From a checkpoint of a small transformer trained on Wikipedia.
Size: 9 layers, width 448, 7 heads of 64, MLP 1216 SwiGLU, vocabulary 8192, 29.3M parameters.
Architecture: no biases in attention or MLP, untied embeddings.
Training: a variant of Muon for these matrices, 458M tokens, 6017 steps.
MLP neurons of a small language model. Each row is named by its layer, matrix (gate and up: input weights) and neuron, and shows model dimensions 314-441. Each number is 128 + 32 x the weight over its row's rms, rounded and kept within 0 to 255. Numbers have three digits each. A neuron's up and down rows have the sign that makes its largest values positive.
A block is one neuron, or neurons of one layer that tend to fire together. Before each block is what it responds to, as a language model described it from the Wikipedia text at the highest values.

Compound joiners and prefixes. Hyphens, en dashes and slashes that join compound words or ranges (Vice-Admiral, singer/pianist, 4–7), plus word-start prefixes like mid, inter, non.
L3.gate98:125138162078119151133179132163168114129106097095099062146115124108140134172091150088110100096114157156153130123173123111168069138142097165150088131096166098195151142114107144130122157135147077125127151175139138095107143157141101134070139059130097136135151138155100094096120168140129129161155199119112147159131134195122128135145101125097055080177133081097144157137159190145114176184132
L3.up98:107114094092142147105092131152142140138140134143165159173140127116128129146125145085158108096148119156154123158097123173187117143118089199140078127113134065111127166132089096148139168087087141114137075149116122098145116160081111095150074108119135133131116144140123102117182126131100123141135123128107062161149189228103111140099172104106167142117116118110148152147066156108070186164128

Composition-introducing words. Words that introduce what something contains or is made of, mainly "of" after consists/consisting, plus comprising/comprised, include, and with.
L2.gate261:106105092131134152081147122134131188129128170090152122132172085191123086109148051094139100192098135146127101116158164132094140146093120111179126051097108115122153154213140160141091150072089082106141113139136051162073122159114107129100100131153152179142102117089150109093128146106113169162166175095083127085094074119119112165178111110078173121229149128044103120108146160143129083132150
L2.up261:135127059100132131084146165124128118075107127187127157136160119216110130082118125137161062131115107148096175122121106120088102114064129123098123093128100173132176152151104146146091128077155112176179111131148094136110186201117146080084119121181169119114103095142071125164175135121151111146162130092106139121058048082108109174082119102112100094161142132135091075097148148098122088165163
L2.gate402:124142116176135090152138093147146153138176127091168150107094110136154206107135142143139173123122127141118071104141200129112164099143166117101155095168154111125114128119167184098118086092159132130119157117146119124119151122108121128133058069105189090155114097114085149092182147116132161165158096138138107154150096115092156103149108145139090099078087102151107191108124168132146026157116
L2.up402:154186103192136133094135094147126127104174139058134151129136129216164180119084114099106103111112127142104064155160161118043166118151178105089102123120125134119171149104126138106053109099107131139181158109150087126160159155119110088135075046123174103161163159108116146145180117120153185111106099101068079140104106094126177133142131142079089122104116071143127146158149166102115167156104
L2.gate473:102100083097121105143042097159120100137142109076152072105190160095180110149191164122112166112110134105145152156161158163098136123112107109115154146168144137132155114103131130104089145128114134173137103126177115158133167124175141103131095119138152116098117147130056130125165128127178117031140190085125125128121138148113138144155147127114100124080100088136125071068131173077173121127084
L2.up473:144136131158162131105057160124126055127152157084180078105159095127167126075119073152138145110127125095088135131172195143116151094161110082134079092149160073184194119155109135150132122130130131149155111098153098158049137206144135118122145092115140130115095164114067130118175122076116108081143123089090100160100107124123146108130088163163089156104126146153085103117116114130117133111132
L2.gate518:125079155045121131122146169160118144133111106158149100099130204156144131122166131165023126105169169122119160125185154128086119170157152086108168124177128174190182095112141163166137115138167131094119154131175071097163130118137152083105153126082179103107113140145156110121156169136116147071187121186100111157103152084110202144131088089192131142035151067117161093206132143135124134122156
L2.up518:160122101106031147106144172126134073114123083130163083155118161089083079123096158140116107130194122066134183111145081115105138078088143117150095174145139032117144141113100116097059123187163071081085158168115089133119136151191145136159105087163147075099084082154115119152085147120181152119132078088124090159114093114083198153129152143135155171088164109179077094103110106083100171134155

Biography role-holding verbs. Main verb right after a person or organization subject in biographies and career histories, especially served (as), was (named, elected), also worked, lived, made.
L3.gate287:122202066147121161184075125145143141114131141084139194109134120086094119076131135126069139130171132164127180139149154152149145154095133102100113122108206128133135156086143108094112134149124068101147141136116122156053131112127148087153195111219174149111180113149132081121109140117115121140048136182126143104120184133099111106106107058084103139113148167116134103096062102134115090134096
L3.up287:133196121172144173141145186145145110166105104129199113154140112097049117118086114121093108156107078176087158169154133113124117113130092105148172101176090091122161075095105111099109110088165155145112148149136141078087148114140128100157161112117070082074148178111107058151112142127108135125105166173184141069136137172135154098096150105116115156086151116102147147150169143150148158108152

Inner-word pieces, hyphen joins. Mid-word fragments and joining hyphens or dashes inside multi-part names and compounds, such as Build-A-Bear, Cardell-Oliver, Gospe|l, Gram|my.
L2.gate298:171089141164161175135127072176147221142191193093125129143146074138103137192121121141033129159159109138084109123146205116136134167119156129053147100115084140135188144152117112113097124174198081120114190108104109048128135103131114130216067064181067141148142090066113092151120102114120128105135104102210134138158158113101116157096142161127147140148151107086092156087121154172155168173195
L2.up298:157178170105172088104060168196101120088156188117095129138055158141148141157175149175138135160162136123221131102187202151079147096173089125133149122143154143166092124100134140162120107131141179124128169147160139135113133131081111121120156114143105095132160126122148164114073133152133185135147166167155150148112131109128133137143128168131136128064148134145159136104095090237170157039110
L2.gate594:152124082073090113149129117190178070045152154125163169175122063116170165157113189114053097089101053164128124106120145100152145175166175134090151124121180124112126132130194172125105145132077093163140114169130114132108138106140117137068139185120138081085142129151129116104160142125124116133116116088158133126150141135127103087107158201138127132096127095108149183105111132142120136165119
L2.up594:199090143056100088144219105153093055147183099148189087126078139154113139158119177105107131079105135112131133136087160130131149067054166145106167156086115116158125147120088151122048130166105157147146176138127049080083182071130167113137144116145186092162168097171128113089151163110139175120134060051155173136102110082087125128152110110166128104137108129157124118154120123132117134126153
L2.gate826:119079101095202153087090153152040090092144147120161120118094145152167147193053135116148137102093093157123104093133160091121127112117088155095153151109071112118093093120157130089151150095116060108146194103159074150103114091122086131079124088097114110184098131124109120126120170092159141110130164099143143205090113133103150175164061188157124160200148050139181169146077103080132155145133
L2.up826:086118083102122138161084098195107138133155167171127093167065143168144110109066154124100072089114133088098096186165089126130128140098134156148113147060067084114110115154123140128125113115155135109113116115173161133113071135126122182142160096159164158114113153114104129167112153131080093126132134173163131203152126143148147131146111167122183157150147116115167121151070129083103140123195
L2.gate1005:053067085134158149112125154137097179138137099144149176114143127149151150161149113075076092099131130102147209106155142120119172138092112157142158124041157108154126136079181117132157146103020151153142134129094125081084186159119081156128135138141084124163127110163095087089139121149077121143117126061141127168142099092124155109161108088176175121126125143122128143095070192080149159054155
L2.up1005:126101124096158122168158082121110182083168100090184137146159145101124128157175182115106144120123180068171169127137117159139113140143083207169176175096090197161105030066120113137106172164156185142135129138114138160101086124178079141136135170140142140149097103106116186160135170081101171126081168100091118108103106094085092194134081129179089077153103047085177197089179154058084177186102

Football club name endings. The final word or piece completing a multi-token proper name, mostly City/Town in football club names in tables (Brechin City, Swindon Town), plus word pieces inside other names (Lever-k-usen, BJ-P).
L3.gate330:147156096121121199183135151093116085053174166133183125155160078149149158094110134117114110179159147050121101067174166094178119130157044119142145141110141053141166109137130136084105125120083131128120139133139148164108189133150155129126143150106128139166170082046154140096089133094136133075078123172109127136104109093152123159128172070082076119145144164152128170121110117127155108233150
L3.up330:187161155116085123157150121111132138154176110125102125161111118180066078120090095148104071151158110127160081076167094162138149122136114197083116135113160138150079112056114143092154108090080096156157142084165141139144125152133190070128109150134090108134080142099135144124130117177104134189098153134149131092118148142116126190100111133067121127130100107120100071153107132136104204072110

Line break in tables. Line breaks ending a row of a table, list or infobox, right before the next row's | or -, e.g. after "| Bronze | Third place |"; also odd mid-word pieces like th, ib.
L2.gate85:054177062121135127129148165112127128139141116156114170129207145116107117098106072170093098149091165124127089132138092145128092118143124166123134126064073143192157122169181110178201128230116177179164097125108116099107176111166158161093140139148124138176113143170197082047164151172160092121167124127120116154127127098098130169178148062139162127102148174124065092146187130091191137126184
L2.up85:097161063177179175152141145153128120155098160097147160129131084118134131083120137117121158147116093106118158172162134180135075147089087123100115197069128118126120113155086136055135136134098129160096135105168133092115130096079204095121085142113196117125047151114085059126152161130138171090141138076082119155105099139138168153143150032171134095127102171109059099128136113117147099106135
L2.gate110:096123121153103112168191173131120134090154140120130175101131082061075121119175162128101096108115099151170109095164108130125156078053064101195115110107084166146188128141125133052106141117143142114148147116112134129142130139193095137122155102114127126126111059079124089104168136188156116150158120135110119169099161127100120122126122088103169180134153116177156106102154128152158204159093
L2.up110:143171125118145135172165178085154140141126123121185153117084132102103110168103113124125105127112142170107096167121177127128179113070127150118162130125121118161138133118120185120096165116121101133126159133110148102134143172158105134120144112131115097098149130129106080097133117130128162120139130131046128154130128118084151153093156122144145155132227136193134135146118156140164170150120
L2.gate153:154130092120153149160149163055126138138091123127156074127139119098055126149129088092132178149142144133168132156112163144140080157174094143095104142092150173120135089135144097111184144170124185141167089125116189107171068121131169114092121152107133104236083145163157124078102145099125124088121145122135130131130119113102113146140137123154127079144131149133157126147123129099123114112131
L2.up153:114150154182061146189118176149162123186178166137130147124160125050117124089189132072192139118130108178111113145141086105134109183158130107093127104143083101113148101130120109164115127131195156166148060143155156150135076112144134091134164108108124163108127136129140089134129141086148096136144185131106083084144112068147087126116186085124094109117119159128094155131116152110084147183090
L2.gate1011:116129103131176142116134141110136116096165119096156146116075141056108245092163156087133144101122129160098131149197128116068106116137146111094100178119109142175129159155158105153132185184150126147108112063160105113136127189101115175141131193175118114090064139096127155129127164185156111124169135109081083144110145120152111114081132094102127085095085176144177119111143091187164152090095
L2.up1011:091182128137153154154126092069165152156116124096154149140092148120115132107107148154088098143100113104076140089152140099100146153149126150154086159102086133111123120169109150111115155090126168151108125187202117128142143147128127091066138045146108125135054121142137111116133172144166094041160142091126081124179093104156179158128134133135120141103095164088133130105169120124086169137142

Clause-linking prepositions and verbs. Prepositions, participles and verbs that join a clause to the phrase that follows, such as amid, with, of, include, allowed, caused, had been.
L6.gate28:140153136123143086094146160113139102180115149115103098127163119127144115086132112081169063124169121204122134149124177165128157054196132126116141101158134124115131091112083117069078137083115126150109125126115104134130088139116151185142111103126101095086123157161096115140120073053146107121175155159125109167146144120145135031088121108112097138155096140167168091080154166088200107108129
L6.up28:149111120129145088149130171151102100156114105191111118161116118105079148208103149086130146116128125118114110138065105108063138074130096179116103092215111163184159190141197120103120141086119140158138119131057100086125181116166116106147100106121181129089119163111112076118122152057178138110174109130158118077089151140142128119192164142165145142145157131132076150103142161098141172203142
L6.gate45:128122130129114116113172161137126153123123098073199111088114085092129125122110190197111082131142081124101158070110143125093152125156189147132113108164101152126119130104159122114143177075164140143098116183166101170192127117071149143176074125142124109091174121147162134071154106189120150151119060110134150155140108141142105129166154105187073135083153121093181146132214141160131148089196
L6.up45:091147093161172119125138057125126132168119100102093151163094094115128230073170154119140134181151142140128157187107173148123135092162101121107166150191065172075149097169102083155118108115147130123135170136139163112077087140059096107121111115166167054123106095124145124188077181066169116133119150116155142138050120107133116107081172126097111086096100125153155112162120102109127154174188
L6.gate554:147170131123116161088151157119123147150168170146085161136180109169141160100106138163152107102088115138123129098151096117139144118157133157119141125176109087145137086162111046162126070123135133176151079098182094141082122191111118131094125124162175060109162124101036136144118167089184124083115173127096096174095148084112119164115094096108069131119149133133176142132163119126160146111139
L6.up554:166150135153124140116133186112133109224166088036091111173071130117094122080109117126115117147144117171183100107162148154101085095126124137191175120130105141103109171137106067130140070089184107127166103128172151145117150138138146138094141098160111204099053119102099085158142165124139098097136111076099102103151127104232115133151128103086129120131115092119145111145125154099094129130161
L6.gate1076:087138165085127125152155147098146168110114134153138096108120140150075101109124094181142183141146162105192104143123119116155169104106201147159104077158161106128190079193100099216190117162094112113147150126117160120143135174118102129140094097189065083139076111139111138142137129210172215075140151132074130091181127113072135159097143171138138125184128092099079099167164190120138131166194
L6.up1076:124129177098126108158197117098087134156110157105151177154193097151154129164220118155099232137118136126167182099122059127077136131136131072142120149174129073082130178162101149138126162109104071143163144113153155150155079183078115137093136126125130177151155104138089119086193133115110101085140036165132149124094169119150077165119096181054152112152116119101176143088114118148167120143152

List-line breaks. Line breaks that end one dash-bulleted infobox or cast-list entry before the next dash (Born:, Class:, actor as role), plus table-rule dashes and == heading markers.
L6.gate406:088131177134114074129137142169154206126116126045144134128098089084130130130154141152106109134087119116152145089090142193109059149144152094099122137171138104173149090101091140118115097134157155118091131099119103093118083149122112151115150202174135118103087122153138102093143125158090114130205122129109156119148159141080099105115136149140138124083117160158133175174074154116196233148092
L6.up406:176156095135118190133145130143130127130137087156067101118130168117118100105133101126104112108170100088186120127127111148134091084142119076100126148145166183123133170145127136109178147074112164213089140198141155073083127056108111111106094139122142116097115173126145108122121126082145092146069130072087115151158175142099150062109143115143092082160099084154112125143099121144177154144134
L6.gate433:150129124131141128086165096181102147135099127148150103124133152116060133129154092184125099096200173114155122106136146151157073162185099107151121139126212121116120185127145107106147159082153166147084126141169032083134125130101138148127171099135149092106105141099156112106131089130117060165152177127113138181110116168160182134141177167092175169124079123072125184195163087112073143155172
L6.up433:118105126133160120165157149183111101085141107159201094166093124113139085127134145172082112106136171164165066161166110093110066132108104139119090111130063135142132120116122069146131131084188172115142109176150046141172149148152073156117197061135094116098077173147093109126175127098119115120114166102104113148111149127131161129153107124093185168142072143086136139143096077241094193173114
L6.gate640:115147135132129116170138171132177123143121113082176126119123096118157165127149145150140124143117138073136138177114106064103146094153082130072116112170136132138222099122135168151123207182122106134140113100164092082094158140166157127132153139114134136131096073112134114135146125132180112118079130140165075121061072115128109080125141170135153159138144160152132129112112129137134148142189
L6.up640:107081090129098164106170133132153112130160096089145132124122092094172091027152152131171132128099141131112132107168113109119173056089127134135113119100134107113249107114095147084159162066111091144140168126101230085052177174097120116123174100168116195114092145114145091128155143155145112127139133112138057145152080128124128063150145081107152118101135118161167089140102157129107147144172
L6.gate1201:117150181109143078108182146127148121093103098105153127104184122144082128120178105124096128138171092132133084197164106147057132122102125106135098155097138063102125144122147181140167155085125083178088142109073107137108043077132089155091162170151143097096155167151150093149117125143162126088150138128156110166152092144151142102106147160139178162083137140109095122132047137140094196087095
L6.up1201:126164142124158077126133097137069118163118137144109165094181167107149101153113124107108069112152095128108031161137125156092140141157118084147140102139114118118098180085105160107160128117183122146137108144100126146113124088148183136095136182095121136170161142122162118142130147089146064064094200086203142135083135133144131154132153080127105129136104082124135087161146153164126180152094

Joiner after a name. Hyphens, dashes, slashes or opening parentheses right after a proper name or title, such as Nacer (2016), Năsturel-Herescu, Genève-Servette, 1994–1998.
L6.gate100:050097100101147159114122107139139110151133142134143121113130094159121150090100113107143115122135129157078168140107173113136115173122146116085116149172163072146118107089113148155147126080151138174098123149130158205154125123087096105115120086141113162177127123099112140106145134167100155106201133132127153121130123122086165181083074094159137140172139159112117091133180099126111187120125
L6.up100:145162116122130120150094139108125158093118162131101146085203182056105172091180073064091144141102079071107164090090091087137105133157141091125132109134136154158130104152124107110137139094152116095127209082126133159142076077148175108128123132105086116051120099138167084124186134120157066157145128115041185152099090204084096092141150165116090166150153136113136116170131130203127141165138
L6.gate497:164148085068052116081078151127142158141112101147097053215151121078125092131136118149123116150119140135143066064171110066143089096107111113145120134132120099151139120114091152132101166084080122141104104100105122107097119148082122103147149148167178148163237072140137111146134107064160123221118133123134090117089167122143185124145109158088165121113060119133201131176088082111105086134148
L6.up497:110120176174146178115114126126119110118204117084177072111182126083145092113176118151126159135142144136066111136125111072137151135137107100166164099138144120108095139142158075162074137123169189146089153145113132090114074098091127136137079086107137188156140082137171153168100119145105162179179154112124155097144107088171155104125122144138186140153116117110156115102137104154183105097133
L6.gate582:153145143158078145142114075150078124121095172053134101123097122143099187118103105122069139143132163140144180140207101153136109125126116133124092153165122133179149123152108084109079102098182164137095151181142157157036107126125088198117068126130099085133134119174136147112111132095163096152111135110091137113162129166121100134144107118070125131167048114153176156134138133192152108125123
L6.up582:103141136105082112106047178160079138121118141120140131069124141115130155123123114140167183124134202133148088132097099116117155083070114116069104047179102135081137121162095094094146063104187186120128141135087212118138113052082097236080088154118156143117141135174139105158114140133122131121179088079115108093106145191097122193088116178117078130164088102159134108103125136142139200142158
L6.gate844:136136156143151140129109093126113153092122154148154143144096136128145119158140176083118122134112121125131044117088158129101085102102145166164096154125178110199155121095140109089159145063142107123125134089171173094116132137145148147109122107175127138130110109119142102151147120177120129167110074064110097118099165164115120162206135187124125055170054091102104105140101096118108207173094
L6.up844:125159165119137161145122124118175143125107129146119181078146134196076145123112156150050176160155109167109123149096155162180063142106031133116122111163170097131158095115117165092127099088081088160136056130152139154132101138142121147093129137116145130123104168110119135138168130113080096104112112128097131058124140172091105157156125153126151124125120140125145139144137209178163170142099

Second-predicate verbs after "and". Verbs starting a second predicate after "and" or a comma in biographies and descriptions, such as serves, spent, worked, lived, was; also mid-word pieces like "em" in commemorate and remember.
L2.gate51:118139131156111176155084133179159108174105225125147092072187167152094109135135085088178118114103146131149107134100123141111113145141119171184184105140060103128140096131156187129102139090114140137093204131176143135153141170117115090133149119172180158117141088173170045169119112138143101116130143092133136097161090136170147152165190133154105114140090136074178131190147170127113108130138
L2.up51:123142124140148118217128144155134056159142160122161115079202120122141143188105138040197111124100130121149080134123146106131099125114160172147114146125085138105111127073183154114075139115148127105164138111108129131156164188102107050124137111150122101138182186158166064147136112160121143078122139122140127101140097158146139110139141128149139054137085119210192105119126104136175138097133
L2.gate968:125088118107148128155101153160122089121060131111116124152123106138169105116187125138122147145092087148103158239163124127129109086110152139068111084105083118121122071111088097118108159071127114093113133129155058161152093158168162170166085129135088113072139108088132183181130124117131072143133105135100150186160202106146108141141148102094093167187165149076080131134088101093049134135178
L2.up968:105100156162150162143164137121148100120103148105036118104163127119160127146117108093156157080132154183129172103144131175085134121145109104126087159139095121123136132153161120095167115105127146187080162132098140189162131090083137105127134219147123117166089087082145150151108161115127126094115193142179145167157175144119132182118180127157097098141170137126123110118101091205137128140125
L2.gate988:088155081132136119161160171203194156122075104134120151118181122135101122051148125159221194133083117140157039145213123101073115128159117153145111087115182091147105150164114123127107136041152121109091145124133138153119134145138140099103124133169132114115138136119096098112125154106091108067147143164079077149184091179065070148133178084103110116103177108136120132141120148147131162121122
L2.up988:155186115162101098140163160167124146141092154132096135125155125156102176080143139213124145066086164170103103133135125158095068081129213120154110083134109094132155116127136192101084137126143145091164139156190132180104136132171178104095131119140143148124094169077093129147110121156093174094127140101098103109094120125146082223106131062099126047140158081147142101175082103155059165140147
L2.gate1187:135155110120160140125128138091145122151197112128131111045173064120178070174091064152071136130083115134150147159145181155134103150142144157065107092055124098114068210114170082072160111142105126098179144099108081144091146147135073195120124037176126118163137118119133133090118133152153092095089187113147183110115109082109136128092166086126088119164160098164100091123096182133162158108157
L2.up1187:160133164132168140131050134106215112098119161117192138122121088132146123075115147158067125150125104147108098144135146125140121148140131169105089089109099142104163154116196104121080156126092062101183173147124091169048120168118139137098146125156136102149172136086117138123157064140137104125144152095165136118179123095158146120095135127066100101137130132137106182143013149135172116124166